Part of a small language model's weights.
Size: 13 layers, 4 heads of 64 (1 for keys and values), 9.21M parameters.
Architecture: LayerNorm before each block, no biases in attention or MLP, tied embeddings.
Training: a variant of Adam for these matrices, 180M tokens, 10956 steps.
MLP neurons of a small language model. Each row is named by its layer, matrix (up: input weights; down: output weights) and neuron, and shows model dimensions 64-255. Each number is 500 + 25 x the weight over its row's rms, rounded and kept within 0 to 999. Numbers have three digits each.
Before each neuron's rows, "fires in" lists the words (lower case) most often at its 100 highest values on Wikipedia text that the model never trained on.

fires in: "city", "which", "world", "authority", "who", "district"
L2.up722:465487464519525508520506496483490495509486504492551535526530531501533488500520557511506476525506485477432503495439494477498497471494515489524460504511507511502496456490530485499504540491477512535517516526492482515459476500460494483492507483484490498502518473498448572511507502462478474483491522525471497465480509484491502502500486477480541525561480485486513467500496504496464501489485500523500473505512485508480455489479492509539469544483522510497468539510462534456516479414483509514436506500491484482516489501525520567513487528495489500500487497468500530513520503530506547454
L2.down722:507440534515530491509496526464532504551532487502505429511538459538546527522444523513498511512497497547488517483498485469507468514478487514507453481481496521544489559487485492485508504518521502501514484513557455486498498548526490498493533448520479480498549463448460520465478466481525486497494516510491510489474485541488519469514524533487505500493515521507488463453484507496475532447485490501508496496512503507456495534485504471476514485509502500536439484448527493528471510524467509490475525499502506504484484495474519523529507507526492545467492460495527500479507519474519523510

fires in: "record", "served", "records", "works", "recording", "recorded"
L6.up599:483505501470489504459501510447544474514478501497490519480500532533505515540480493519496495501559501507495474491486500487506477507508468485489493491519521532500518501533514540512482461488523483493517493525480508509477474498542525487474471501457527492584464559520491533440521533511472535505503504510510579459518460453472490520496473501483474508518487487504458478503546505486503504485532490533471515516465492512533480512531508512507533535511478506465519518485494505480488485488522485488540441510466527541505469511503541526503525506478540510516496503530538471512508467477450518501
L6.down599:492518470461511499496522499532526525504532483517487462468530481508516490532441531516534526534500477499460459504505507488583474482542467472485442549508496530487493524456492496528546495523515509507539495456526510564519514498543519510497495493449464517482454495442528485515516493499494534535465530508511492477499492481454466486492509474494432502481512561473532484500497533514478533496508502518505486475502497519476523513504501481495512522504475513529490506495514448477482500494496497505523544506456477456462494475513509489493468460495510509492535536535496508535532490475521500453

fires in: "year", "against", "again", "appearances", "southern"
L2.up155:493482490518495488509507486445444469467505536530539500544531467535495552466486501495498505508518496471502491504473518481506486502458511485494477501514511480512520471533513535463488468466527518490540446502497463487472507485462534472455509509486479529523488490504541484532507521477495503487503547500503473521510461493487551551435494466516517516538461526497451491477487480518487493476547501499496505515503516499505515552539521505486508526442491488532457470532478565504490497495528500529557498505492486507526535481522472510480515496487506493473512527492518495490519470478536430500
L2.down155:509497465497495523493536475492504492511519536507518504494524474472506512481473524527467487491482494491535562516502467488512471535464501458492511474476487474530491494482547507481520477501472527483498528501472513469471440499502527484486492518497505539485517516474541513505474503514491512523503506496473474480514498500545537501515459527485494514491482502506478509509488500531546496532493523449541501470510492514487502533533489473509480469485491505532444478508511540531507511505456507495500481456463509445500479503517476506465497557516510437549557505465536514506469469499505490465

fires in: "its", "his", "their", "itself"
L2.up195:498502471504496498470487492476482496465481480541507518510526532525534504509480545482501467507511509516511464519463479499513477476476483506511523511470540523504537482522507465515491488508513527499511513477474480519464500521498484453460561535511456487556519523457490520515497533498490515486492452507477545503498458517504472517478525449480523487508454547468513517507572497526499473501494503491502445504521478534504509484514498457504449514453492507518484466477451528527543512477515492529473457507534469506515484494512488507516478486490507518516510487504492516501509461516499496533
L2.down195:537503480515551527438480492515496521477471517522493496489560535485492514488467508484496500513502518524444508532533503469458459479510488481518461495494508530473492499512515497509504512523542511578526500527505500539494519495499462479512521506484488525506449494462508514510490485440492525470490512485488506484495493470518496498517427506521514502466539502485488529489510515522491454479501477497491487496517488493491503503507556487492460529504505497485482497439514551502535515510511492477456492516510498535533459434533481478509544532493523514497514441455505497500485475468495503478

fires in: "on", "of", "documentary", "primary", "private"
L2.up593:467453453498499513483509500464466525491499510524475481475531489520505529525539503502497520522508529444507507523465445513503499502500462460514476470487533502487487512497507514493437492535527519515479518500499517467494489453467489482470497460457528484530498503468500528473498490508495483461496478471535504506501501504493503516526481506456485488552522524481505502476505471516527524455530522514490493524539475539503505480538512533502523462499505496535515441473508505463505477497472489481473504464495526500496513466504500500574518535472510476456510489462515497513518463496484512501
L2.down593:499502501514519482496521488483474477471482516496478477522531505517524548475514485456482439532490512520485513526471477526494499506491502505476494482561457482506475488501485493523511537502466546447545501498505501481497501499500464514507531512498477507492495490530497500518486501480482500481522509507521451528484498457498476489471507533514496515568504509503519487463502503454495498456498503549498526501548443457499532523524475537486521487519532556488502490515491534514498487546499481455473485499458527504492483494482480562453492488468472524468520476518507482496489534518509541482

fires in: "life", "name", "density", "is", "personal", "are"
L5.up813:462492517504504501474445521494528501518532481470481493481511494516498509526522541470519531522560499474478488522498481486489466474483487499510534507512502512468505497522513538503522481514499503512460508485479524540511475482488491478495525474460481509527506521505447515518523497545458531526486512508471505500490518481528471513513505495470455481536453519439472529483508507493494543487511498515477483526498530511536508505483516438471499502490537549484486539460473516464481468473527495495442453497479515492580488492517499500538528484520510512531491493471531483486498492494465512528
L5.down813:466514505524487477536528457471499488480532501502498487505479468480540546485513493494488517509465465510489521471502524532559500507492438496487480500516491516507504489492485516464470502545525513484497465526469494487463499463473516508513486494494538484515515503495520494498516520525558506506494486489515468534526459511507535503527517488488500499491485506504493504468520483465489447504522504470484492523450435493470513460513511471552474524441485476476534496545550487488474494475511475498511530504507485546491504493541451461534480505473508477482490464532507488532489490529558467513

fires in: "total", "length", "several", "place", "achieved", "liberal"
L8.up341:500472539501531502497486490470509509476479503461535521538514493488479539491495501446467539531523520433475536501520508468480551515510487483480512478455506508497509485523455512497456482510508523511528491530503509505464480480557513538489476513509492479449492524512533501513459514528512478497507522484509518501513507469479472537509517509481453527515522502476541447520527479513511509525511522507489484475521517524566485501527527466497502515462485439526526502480499496487532508470543511516506489452490522515496500522503526513543550499522482506501510478507489521500510493543538526523
L8.down341:505504464510478504457500510498506524508515468522440491489536502483472466527498490515564519494489498513473538511462430517493479520496497511473531480533495482477508507460565478515479461519483514499481518483465479500519501562463467499535526510487520508505513505491513485506529504538517440521471512482504485464497508497510511523498567497483504491460476496489521522504486512540491505500500516493500463546466487530453524519483522497484544451488488502509524509469477459465474521484500477520527488514491536517531498514535479442492498477499549517477509528544496516528516499529483464463

fires in: "is", "out"
L2.up52:489483485520448515461482442491494494531485460476504516513500520506485501489519534495567482498501437495491468502492451483470443511513475485485511517500528480550479478448533521522503530526522510506507522495500513485528526508525530467491552476511501493516483451520496516498473531567471537511522498511504512520470496528506495506500487493491465533557508505484500508512474472497492526529529496490492478530566465510534507473477521500487443533444488530543454515515478517518534505496496496537479478472526471521528476486511489491535491523450523498487493530501490507480513491507492525552
L2.down52:547499498524527476506471475531510515490486523516517484481521476449501552478560517489493505493501506501440424492504523547515464476489510497547506524515516510427498529516458482467504525507497490500545507511471498543541523520461500462507504481493487500504477488499479509462522489514545523481542475470485492519493505500522499459494452493505466497481475448509490487477503576500489502510479490542525489499489463554500507470476496545452544543555480476493539496514487501494542528504469498493483497526522478529494494484521495496497476473507509529479520492530449491490529466509465469487

fires in: "all", "up", "announced", "allowed", "first", "allowing"
L2.up940:508499499476464505475506470482478467492475490552537499511495561479538530508489526528496491482548472448500454506494467437450516503509462503509460509510527509480494495508484521519464524475496527521501451524452503487493515495486497510498531528452470523519478525477539496491459491541531510507504486450527506500521481510477505545494491477499514525510482487535529510469534465470482489511569497493501481512529457492535487448518515515514454540480538495517513470491460533526551492472496518486500467463524490536492515511527548485498504501506494461490506509519515537508491459492446513538
L2.down940:534511515477460505484462475451515492465504480513552537505537501524478559496436506505492493486526477471512470534544489464466501448498481471487472511527491520503462478499499540514499515451494520508480523528509511495520473502525487516491555513513450519513501539497526540523458500523497500507554495442484520491534462491434498532467462487479513529512495482535502515488475482465472502495508544515493464493496480496518484463501520491525487476498529500496491463485493504517504488501539467526464494510518503512559516504539510473467493492484509506506474511463550512471513499525465509547

fires in: "national", "city", "world", "cup"
L2.up396:513527472501500501496474508527466499498486526497516454518526461478526471449498553533497487487484439501526466535475501465506525519499521539540524505533510523515515477516527485530529503449518514498506474538481532458457486460463530530467521497525501495546514489478458568462497507516491474496506470506549512497521448474445481476484547478464505483510441507530472512488522505502543484491500537519512479468525477531492511505477501486479504527468498495519493471487450521477509523446526498498493517495534531477503499513466505511499492492472527454487509535488497504481508501552505475490
L2.down396:461503486493511512528518496491549460516551527410540478524481501566512539531488507481474472538487524524492512500523521503533485503495457486497508479446490491490483492501491526478546507522483500495517510508507489516516531477483460496511495493533474470519544491515526500483493501466532509469500506464477507436487502544480497462494541509496489482466487517512509510514457490510502453505487481489481552548527525482447509534488492474478491471519491520490495484494459472503479521506479472507455536501550515556505517536479515484491505489494488484499506528449510552491487496519529501525

fires in: "league", "championship", "championships", "football", "champions"
L2.up721:513529481508455483465510492503546495480484462557475485509513477495532518499453521452504508507512484509520500525460465462543479485470495505505522530491520495531577459516500499507513514502475517473526499514480536484497536497482513528472554471510541513564478526488500515479500502508494520481554502500550498515478476538480494504503516459477496502532477516491485509509532514532569486522475493491486504550523499491560518514481541537499472486513530507541466458490462508478474522455488500506508487493541524488495493465502531508530500527458484453486509532497517512500497498494516461522
L2.down721:502544506492514494458541501488485457546502507474529446510526540487514536481492507469473482460488491548517489481508468500464495461505469508514485505493510508573518503478507484515477505484503507481510556515527512476476551504436541484510509488480478475517505500466539500473509496474435437479497497460552555485528483526501488515490505504468505459555471531509491518514467512484487497469516544493530496524547523499503540484519526519497481495526506513477480478492497494507483499486478505492514487502476525480495550544503472550509477505484496486515514515416509513516523529532431464538

fires in: "not", "before", "also", "more"
L2.up685:474489497516493457482507509497531499528479525474504517516536526518473521486497490439484508474497516449491471513480515492481481478462482488505493501497531512497502519468495516537536543473492468489524483515510477492481540496457546495514567495503492482549488512491486551458520489505482534504496494520491473448518502455497478510529476495517488513494465473504448480506523479537509484542527533554469517496477496503503447519487489466476508523471494472471527514478528499520533460532491507499487503493458442529480489494476496482478483521447549516507490479477491498519501503498494522486
L2.down685:519517505497481485528501511478509467447505545497527504502544497496506522482504469527496493503505503510534455503490509474526524464500516491501435495504450503489529486484511506497493491496505506533514516518439487475490507489474518485532454519492476512507441512546526504464489531500561462483502486529511479500498528490497521491533492464489488541520502468534549497462508494490512497455499548516519501519506504476503450476531501491438534488491510518473523542492474511478530528495491502492487498500489484531476490495536517503515458504535507481532478484468523483576584504507520511520

fires in: "can", "not", "will", "could", "utc", "of"
L6.up719:526551491463446481497542482497483527499447475516528499515530537533538505520493534502515512478477469510501465477532491497506513462484503470499492484508496510500510515537509494502481510475465512544530504481462533513465513509430499494510543519483505458493485484529497540479499511501497478480495455555467519510514500535498537487463516507465534540525447547503506485482504476535501497525506522479507498479525502513526474517472552491517487510532506481490533457497477493482495453526498504478478454510453485478545475475513537531496464484521477484506455526520536518483544511472502501529
L6.down719:486487514491495480476534483489524466503506499472463472517511476547518474489530456516456472519502514556507475489466514503498533529457531528480515530493498482484522517490517488562515478548476501478534502506477495542473498517488466495460500496504535472527527514495495458456516546452463463556495478505489498519447526529494488504544489516460505457520459522499490471423516544478545505531478538527486530489519450506479504503461519473500522529540524549504486492487501479484525498524509510484476528442485513428507505504493475520486540500501531496459513477521501481448451513486504504497

fires in: "also", "well", "length", "under", "notes"
L5.up817:478501535494516480479495505484503484495462488478504544489511532472530532527471512536499524510543486503448504488529470480510493495499482515502523498508547497486483510500503492482517521512488481540514491497442513481476540486478523516528508496482453506555551475487490517528492494511493460557508507448514555460482513495479485540495465512527511521526499461504445481506516466500466428482486479486460515510463492500494504486514519479514513518474490476522516481456518498509527495480488512479526467511516451528521486475520533506493520501537521519518457513502495458491487480479470561495
L5.down817:487509486512474472471522537510482517505497488532469507489506510491461480504498480500463499434509501489513509502572516508470487502526515504525499526473476515451495496520518504491497522490466496465533420487479475490525512512525514525513497474510510477493515493500493558525516543488502524422504488493511488508466496526501530479501468459491510491496461506492471459473511537514511489519477498511512489478476465520493515468460464491471462511563505525501487467474504507439534502523545490465468482537518566462494515522538540517463526518535545521481513518466522530495503535472489486492

fires in: "to", "of", "eventually"
L2.up652:492494515481481494470502484501531485493503491472544489492524531486507480481513518474541512475479480468505447548479480489469506440458544489545514480531470497503546518479515503515504520460536476486519522517497530513515464493472523519507481499552490443566509532492508506478499478533472469461518516512524501463492472506490507509544527469515514516546491539514479511487491482517490540539497541518495510497514440493552494444475503499484448481498527482519536486476467511520522532506516494447468474488554503522551453505500541470530479495471502477505507486484511453510502474503502536493
L2.down652:519433496472543480536522476512514500506468480460505480513510481539517492487582478547478506499490478509533524539523523504481479470551494476534451485456503515503481497500490484505491534508490484493476523479499513509464493527517492503476454507518509454515514539497495496476518539534527469499478488522501531484501489506470475449495502528515542483525529529480501500496511531503481448503510465469478513458488493501482470505503499488514485502515527436528502510466517530514487509481516484491510484500541546526496514507504529564489519519572493481500507467532474511483515475487516577480

fires in: "release", "released", "time", "began", "length", "elevation"
L8.up417:509517474485503495465478496516519491516509477555497473526546515473473495504512487468486505496517489502501506556492494444518483446497500495471514514499529470543506489506480505494475481481520514524535475527496494477495526460516508476532531500479500427485489485505497516487499481525507525470465477467510493517529491499531490526501505492479504508497508482509511486497473451540503470489533532495494509462457515540513531535537552453471454499467493532531522489498503546513495543508501463529549515510517564491525484484552484497510502500501501514479493492464547504494511463507459464529
L8.down417:497511516479482512525487486494519480498486496481504471488503478495520495495484502509522457473518487490498442487528513505511537524485517511512510492506517473491525544543517460518519492527466522454495551505508493534511469476497496504489537468468446568506499459485485505489522509545485505533460484519545474460471487530496542496504520500514483470497478512481559533493497486452512518519431510516492493521520494490475513500457475504479508519497516591504505521525541463501538527487513499508555496498522447505498497504500469532477512520482489476486540471534486503517503464500461531471

fires in: "his", "third", "committee", "all", "early"
L5.up141:504509487510483484522480479476483482461505486548490527523507533499514520515508547532482477526495498501530499545486477434477485480513498507541492488503525488516512484489512515508496484498536491447519454471497506465526504529526487494532527535501460541537457495508489491504510512500493527477512461479541484448532524480510530534524457507487539476477500498450516491462522443498483512519527500537514472509496509491535487485495493484469499465485496481501494481511525517496485488521473509532507551512525474516501533488473533511452503506533530497490478476466501492512535500562528520519
L5.down141:524495465537537532540507559496505488513524525488497457505487524471487489455547517500485526492430482457501471469506496515497479491502490578502484512524481510520524512494471479459504503489513491482528481463521440514475525500459476475504480527494467532451526499531525467500514522504486509527547525539477512508484555526498450531491474443486538529521504493523521500523462521491530470510510504525515507494496515499481496539488489544509505539510502495448501500453527526531488503528473510496485485508507470458544471493506510492487481495513507508522527477490475466547496498502489459511

fires in: "can", "not", "code", "may", "could", "would"
L5.up1022:459504506507449482485499475459495502505489497462520517517504490531516550514528488501509549497486485513480524499449514487474539483521469471500496456449479503519498504504487506493469524493486537504476515510476498526472583514433490496486552512506473484517504524495483520470473505535507506520455516520493542497494495519520530495517487498487490503550501479518517504511481477488506472475536500522509480498452446514507442478490522533528482492484484480522526511491522495521543485505486500470494426505518535509478487488484506498473510508557485491503529525545510493525526491473531467500
L5.down1022:494522505482517484520529501479506495484482576506455441496593517533471518516502485470494512506487513505480541491480467531515485495466480461453476502516499491492479530491468490493487499550521477483507506544510530511522514500513523459500500492480495452434518477445550505468485514484496474551528496528458540523481500538512495479534498484464476511543508445516500506500488524475504483517525479467484513489514497527550455516500481530481453524499507455516514488485471494527513513492535509487498484514467505482499504497491476549473529491505503502470525503481498507496494512485513511459

fires in: "known", "of", "is", "official", "office"
L2.up925:472491542512499490502489506482490505489475490489506477485520476497522508514493524499497494476499488528491527489487504501461493484480493510519531529514532507510515498504503493512510495497506542484524489488523516467476480529538476511470505535478527505510446521497488491483469521512500514500490443466486519436516508454494515524474500481468457536499458524503458464494494456477486498516514463487515502528485428510567484481466526483506478527482503474531506496492491552474541484450511499474512474483484477484513500453481528529532513506491500517496432520464535446459521503554494494558
L2.down925:475516510525516495502498503479504505529484515514446482529570505507527481480453505506490507509520485548463526467505516567497544470457525505521496530499535487510519501533473481553488482493524490475506514553522473522483481444512539514520505490486498463472485478459522481486464486478535514502524520477503576480475513480502509521533474470503481522497504500487487495473514478462515473544499450482499497529496478502534509486484519494488476496463494462461471454483529508460511514444500494540492494490476531481502496514480495494550544464529543535478516512522462483468511507518512519515

fires in: "not", "more", "selected", "all", "established", "allowed"
L2.up44:492518497501511493523476495476496448501512478483530506506490562512490546520521498486503488466522507468475482521472484502482494480494469448485505501504506508484474513526484478545474534497536498504471498467504524468504460439516519455495560498505472510495475504494487500504518480460531491526480461500528544474512507502523487524503462478505437506495487485459481460490542455487519516532516512504454513532523507530543524501485505472505512487486502444495529465491504495494530483536531495484471456489505481528538468526496544482503530524498512492514465533473515492533503463490473531544
L2.down44:500496508553512493483473509467527529492493534519535514515532469496486510502478519477448509536488504492496509510543471459517478530556504520481476528449493476522493516484488478533518483487485495475469508486466523519504499527485500504499482495462532472527494512503525490499472501477485496483484477506527469522466488491450541478504523522510549487580487520514452466457503493475532468487492485539520495484498472499471520493466504498486506549499517544536483501495530511511509466532511514491487489503479484483464499448470475517492451465530497503512526476488513498466502490527565520461

fires in: "during", "between", "with", "from", "private"
L5.up431:466479521538440445495491500504485514490514524432536500522515515498487485490500509539499504440500463486497483496499438470446493467475499476518458441475504505534470522522556482497482485485489470503477485539482520489502517463466530470535504509483498515547528517531485496554492506497478495512498477473569483467501502484468498581510505509492507546505490503518531489454499480527517542530451523485492502513515473495513482486493500505495476513511501500500495535526471507488534463510510522491519449520507541498508512529509512520502537530488499532508470518464502503473502468495471461536
L5.down431:500542500517444480514510493497487492506490515434512491545586537512540472512493486517495526482528539498485490472550483490479486500475510491494514492514514478472484505497505507527453469520434462460440503532484531479464518472495502538490517516454477463471507524501494474463540517548518498506529508467540460474490484449506511517525536539504506557485518498488514483458524515499518499526464511476513559515508479479515501480498481503506499484491525535487484505498475489509545521491501532495506491475516514484527485531544496502533516532478522501474490503496443504444479487473480511493

fires in: "party", "from", "following", "with", "through"
L5.up513:472494482488489460502476510525490462480507534467497485524531536486496531513489488505485555481500472483484512513521460491483500536527504503525555492523542534507473483550507509486488496487480515468474545485493501494498513483489491441494477537496493515483503507520479530552526504508522517467506527468528469497515484480421503545489525451457521544544457488485506463493490523484498516492497484517533479525515503471543456456517522505467498498442527473538539506491469512501552506456483475519531458486471470484540538500480488499509518491530488515483479503477521473491491437518505516529
L5.down513:529506468501515493530517486468439502524501497492523512469546553538540467438508524515487522471486495455548504473527481510476500474508498492483449491491478526500502450494478513556515528520473519512487517500497504475495537464510475507496499547471502503519453538475487433498480507523514524478571489509528498537536491480488547480490480493523467475561519520485512518493509478462495499514505471532470459467493505525502488431483539508534559479512518505502476473497468512510494468490511511491523513499516513489502520534546490477535521508514460491524478507508470516518499490460492506478

fires in: "a", "championship", "cup", "league", "championships"
L2.up304:514511448509503498497490468528503469483550475517469501521501473512502502503502561502502477481546467506505502517498508490460499509515495505485513529468469488510512492468512495514526494499467500510524480540462499480532504488512520526526561469492560479529446522479506477521499451483466523475526516473468540519497469486522502508514517495437518496505427491498536495487529481491557491471512497521500495474508513533527520503436496477532476525442491509551486459496483519463517532505522493474486469512541489464504523514539522533510497491475542459483503533505484473516516446486529461537
L2.down304:496515499474477471511527551526542492489495469501551476526514475466557476499512503520537440546502533487501482495463500500498452488474531525475536484466504517565489523499522496501509529497488421487509532506514505477442495503534526548471546500493498498542492519516523450513519498485494507556496484505489532456492510492496496557522466490488495458503543496467503517512488508491537487501522493500506536544537525512532510478462486503486483482516474518503521490478500536473495510494486476518509523505504474478477529491521497531505482441497467458540530472476460492511483498506521502526

fires in: "in", "either"
L8.up270:466477498506535497517484454521455454540452511486448506467520531518503490510514534466518465463519494483461477492505452538475515517507440485516519534495534529506500498545554525503499498490506490517476483497521462484486467477463500453476484525512494476488525521547543522500522531498526529533486490535514504509524503455568533513496508476507541498522503487476510498490525463508489458508498489507504514523501484531521511494521436527492501442469522469487523530465479537498503506497501525492501466535538490545511536512503515500511494514503510537474499462479518487439511492508472481512
L8.down270:492470471486485500489481529491488509466506537524510530497560535522546502491549463528482465531499520505493502504511509484502492529470478524475519484492459481510494535509491480526530503510494476508512474471509505493498462526514508533493513511460510535520483553522458494483523492467483535501527467438549516498491488505481491494487507447507494531489543527461513515453489469453504496526501482528514535507517498461539456511484491539444491529502448519490520502501522517477493483524489523540541525533518498500503498492462470498517499467487502549532497513492529512478513519529492481435

fires in: "of", "few", "former"
L2.up20:497480515520471508510502490484493476501522510500507503519534515491500538525528489466517498493514489452506512491488486492472502448475474517543540478517476504509515488463530499486515514503464542502541493492477509500456475434494488520474525490520487447566546520530520507449483513462539495487463489523546518439505501484495461508503516475508476504543480521521486501479478481547480471512519555534510516481493470476536480489490553491483479471523516506507546492485498494498525493479526472493477503463498514490511446533471527494496470487484550502535488507491525511524515453551504504510
L2.down20:499472471482522508475503528530481515532521474480500455517492516492495487447563520499501487491496502482516495500491567506502504470508513495516490498474509483487511523481470482484501527499524523470532481515473510482492514499485511537527477498501505491498500521539528486498488553519481501482449472482499556503481473512488449482465502514507510497535504513516482538462486499460480456542507475497514500469484466498482501500527511492495508492518505497434550520452548510487535479486492467528470493494523530473509520494497496507541487493532555486503566443534482473504483468516503540504

fires in: "until", "made", "code", "2020"
L5.up435:504520544497509484512448479513537493513511496514518543518504476496494523546492507504472503501473523515479507506500550505491474467531469484518483500526504517484487502475527542518511485538509551500480459524486528490505508477466516465488539503490492503491444497483475496544455493506551487525526486522461503484522471489525490489502504466499482515504471466518485433495515484481527497469519538480490496514499478509499475513518515454536482528519550487487534518497507505483552507482489510480500470479487498512509495446538503523545523512503544464471533481525533479510537441528452485500
L5.down435:483450511487480490476467472531502511495455502478495487520464526478479486475557491474542521473475499490509495470542500517548506509498554499480545493531494524486496533493442487511515550514454490532492532544510464513519476473473471523478532515485478489506517551474525462462531505521498545498531490505508468473538479542500507469541521519542558497485499547512537524482487503460483487535489496479471506454536541485470512494476507530517471457540472501501509473515499504478529513533510496497534492473479526516488482530483476480481504494471462489551521460498505441461501496479508495512

fires in: "com", "time", "people", "release", "personal", "sexual"
L5.up416:478530485491448471478496469498544483498510486528508504477513489459503494505492523500512510490480484435487449552496507470504527519485503520518528480470510521521496501470485510495457532483513500553502543523503581527462539466482503515466485498479462511534508520503483555471529509499525480516477479465494508471504482459528500502485485493499511501499504480521530496509501510504502507478502573524515493463507492467500517508436511517522484484483472458477487494476482504524517519494528522476454464520462539474526506512535499524524525524506553527501518492475511469518499470508502525508
L5.down416:495527537503475478521475503522455525511469510450516463503509466472542474480430494469506521519457546475524492471509489528470516493495498468464529536445523485502498457513514479452483458506465521481521484522541495501494503529478514507510509449523479533498475520497541478567503491524505477508516514565529513484541493509485509516460516504497514487547475488500494557499508509484525480549495495500535478475503476509494537506485502514494523482495482492503506531552542490486540492532513521471546475526531486500491497480496460538495480489488519502491511522505466499497503503443472496444

fires in: "of", "for", "near"
L9.up212:480511499463493511473478493482524514475445480487502527526516507503489574517512486448488532520501543503469502492499488490505463514476490501510499493484479499552485536519508529486515510484457528516539496482456528491470499516487527524496524517453504456478506520487516475530476515477483531474492494487467516493482503449506517549528496491525508525493508506506474489480500516506494525485478544484508481499517469485556533518525499478472462509462517444508518525495525546503487468465506442498476495500517512485474510503509489482556472516529491509489517530527553467509507470552535479476
L9.down212:509498519472478488492500496502469495503472509464500529502531524516514466511614518504533531489501480473522498461498499493495479442455499490516506526473472527492512501517489482491516553549489493504517480514516480494493452507545458542502479518529512532524525552515494497492537561486498500460465457497499480483466510530471501493475479508511518517486505547491523459513462507450517474513512471493510470476495500492510499504490508517494503503511477517525579463501491484544516506517513524472464491466542523494461513533493495542503502502483493493499490491461507461449488480525497487503

fires in: "can", "acrantophis", "what", "ioannis", "athens", "t"
L6.up55:486505523503521466546505486514513470516455479476504470492520501492498493521477538523480476513490419515499468477510520480463539499520497500521522495498479520532475477528520498508471513502515513536497481488495534513494535497461544476514460493509484488467514523546499494542501475515500497553458524500467512473527526469527502496466520488506475511477462504446521462453490487516505477496488548536519530525450498456476472444492459485511542509524505488491527523493453482495543500505515517481509479493497475513464479553502550544489556498521462493458490544513480494524528495504448504488
L6.down55:520509480477460496502477499525510490489487538495495492503484488526522483502495483531512471561476487523463515503450433469498483509523487463501493493490503519488501484527486515487529497488526527477565469551461534500477499537511475494448493512501523491472532505506484514486488467454491469481518475537455475517501494504480505525530492520495514522488503496502502514498530512514496474510487496457528500514523518525512457515515495471509440499526509504542501513501452526504454473503521517504504516523473500499450518489489490489489445505498508514481501498489529467509508517507503517450

fires in: "score", "role", "liberal", "medicine", "several", "loan"
L6.up203:466515500500498512500519533490497477455479551493497514476483485533506575493489529480500443510534523459486478504480504455458505482466485498545528505474561510492512469505484509497444523508495515488543498535466587514461531488508488448476534473508518516545513494491539547514489502484532498495461510508501512510500518517506515504474488494454498513513474450531511510462528492521511507526512506572529515513488490520510483514513533468527499508513512470473519473479477512458490489486521491507505473512508497514528477521523539539543501485503518496531502535532485510536487468465520536495
L6.down203:530502516512455525515494498535538521506557521487514506515568500473513503502478520512468494490513504482517522534514523470505500505510511507487488522465488501489505460481473447506542567516512493472472501463488493497549525446494519510494498461520457534498482503505467477480487532482478474503488469515562530472488510511531510464547509511518474472461505535435484485532508507481496515495544520505529474478516536475505486542524501528460522465504508439530489477486473469479505478518517506432529493484478524520501467506520518469481522471528525470489478505480474535469490512507492508513

fires in: "born", "on", "history", "in", "aces"
L6.up261:562513455493466538468493505459514489527453523481500502487532512492505497504484498446471476510484488488462511496524489495474478483471499516514488501516536502516493456551457481471471525504496500527499458502481471491530505458524535513485472496511486487499521451472540488502475512500536538515523473489536482510507493501525524500545509520483470502516477505524505477465499507531497499486498497469549499488550450528541478459529516536460462528496500497483491469497531477511489461482469496517493488516540525517519504486530522494542508496467540494521505494522565488471530499565486497503
L6.down261:451493512463500523523509494485492478459480496442519536493465470485476467470496487496557471535526497477507496488478552518499517495508491475468464525477482500545498550546524482525532481519473526505487527491484487521529541558477452460520529536500489535492482511492437461484523511488488533470516486504505496472480515524482520508490482529516534524464486489511515529472490512497508493521506500520503515495501510467540499471469481539506470532476536502489529524525519496500506487472502524508482503533520497526485530491512481502463467544459474461465493430516491487484495508491473498475

fires in: "after", "during", "by", "again", "while", "against"
L2.up221:508471492527517543517504495462497436481493512463531496525495485495482521502504507470525475491521498507488474531460518472502489486478503448539442518502489506512453465490531512500514481510519514491532485494461473490478478490492553470517513524465511488491497494484517474524499498520545537512486510471479522513514481488535514550473497478516519540508500466482501490497492465518506470513501482467502494533499484500492528495499518504498508522430506491532484497501458541476591492490567499508494445510554469502499510474526548505505461570471547537485485532512489491482475471469511471503
L2.down221:490484519476482469483533521475493467481482529466487500508495500474485470480483498530506524472514502517514553539516493465522460528481528462503445525528518543484476498470463492510502464464531496478489474491544519493530480493535505531478472486491504514459468505494519477510499486523491513477527485483511485488472435500512442525536507543539478526490492518482536510531524433520473484482484433480490461517525453504500477501446553522492508513515471523493525447543515503504541473475492511512491518541511485478479534467522505542501513522494457530482498523511541553519526505506451505499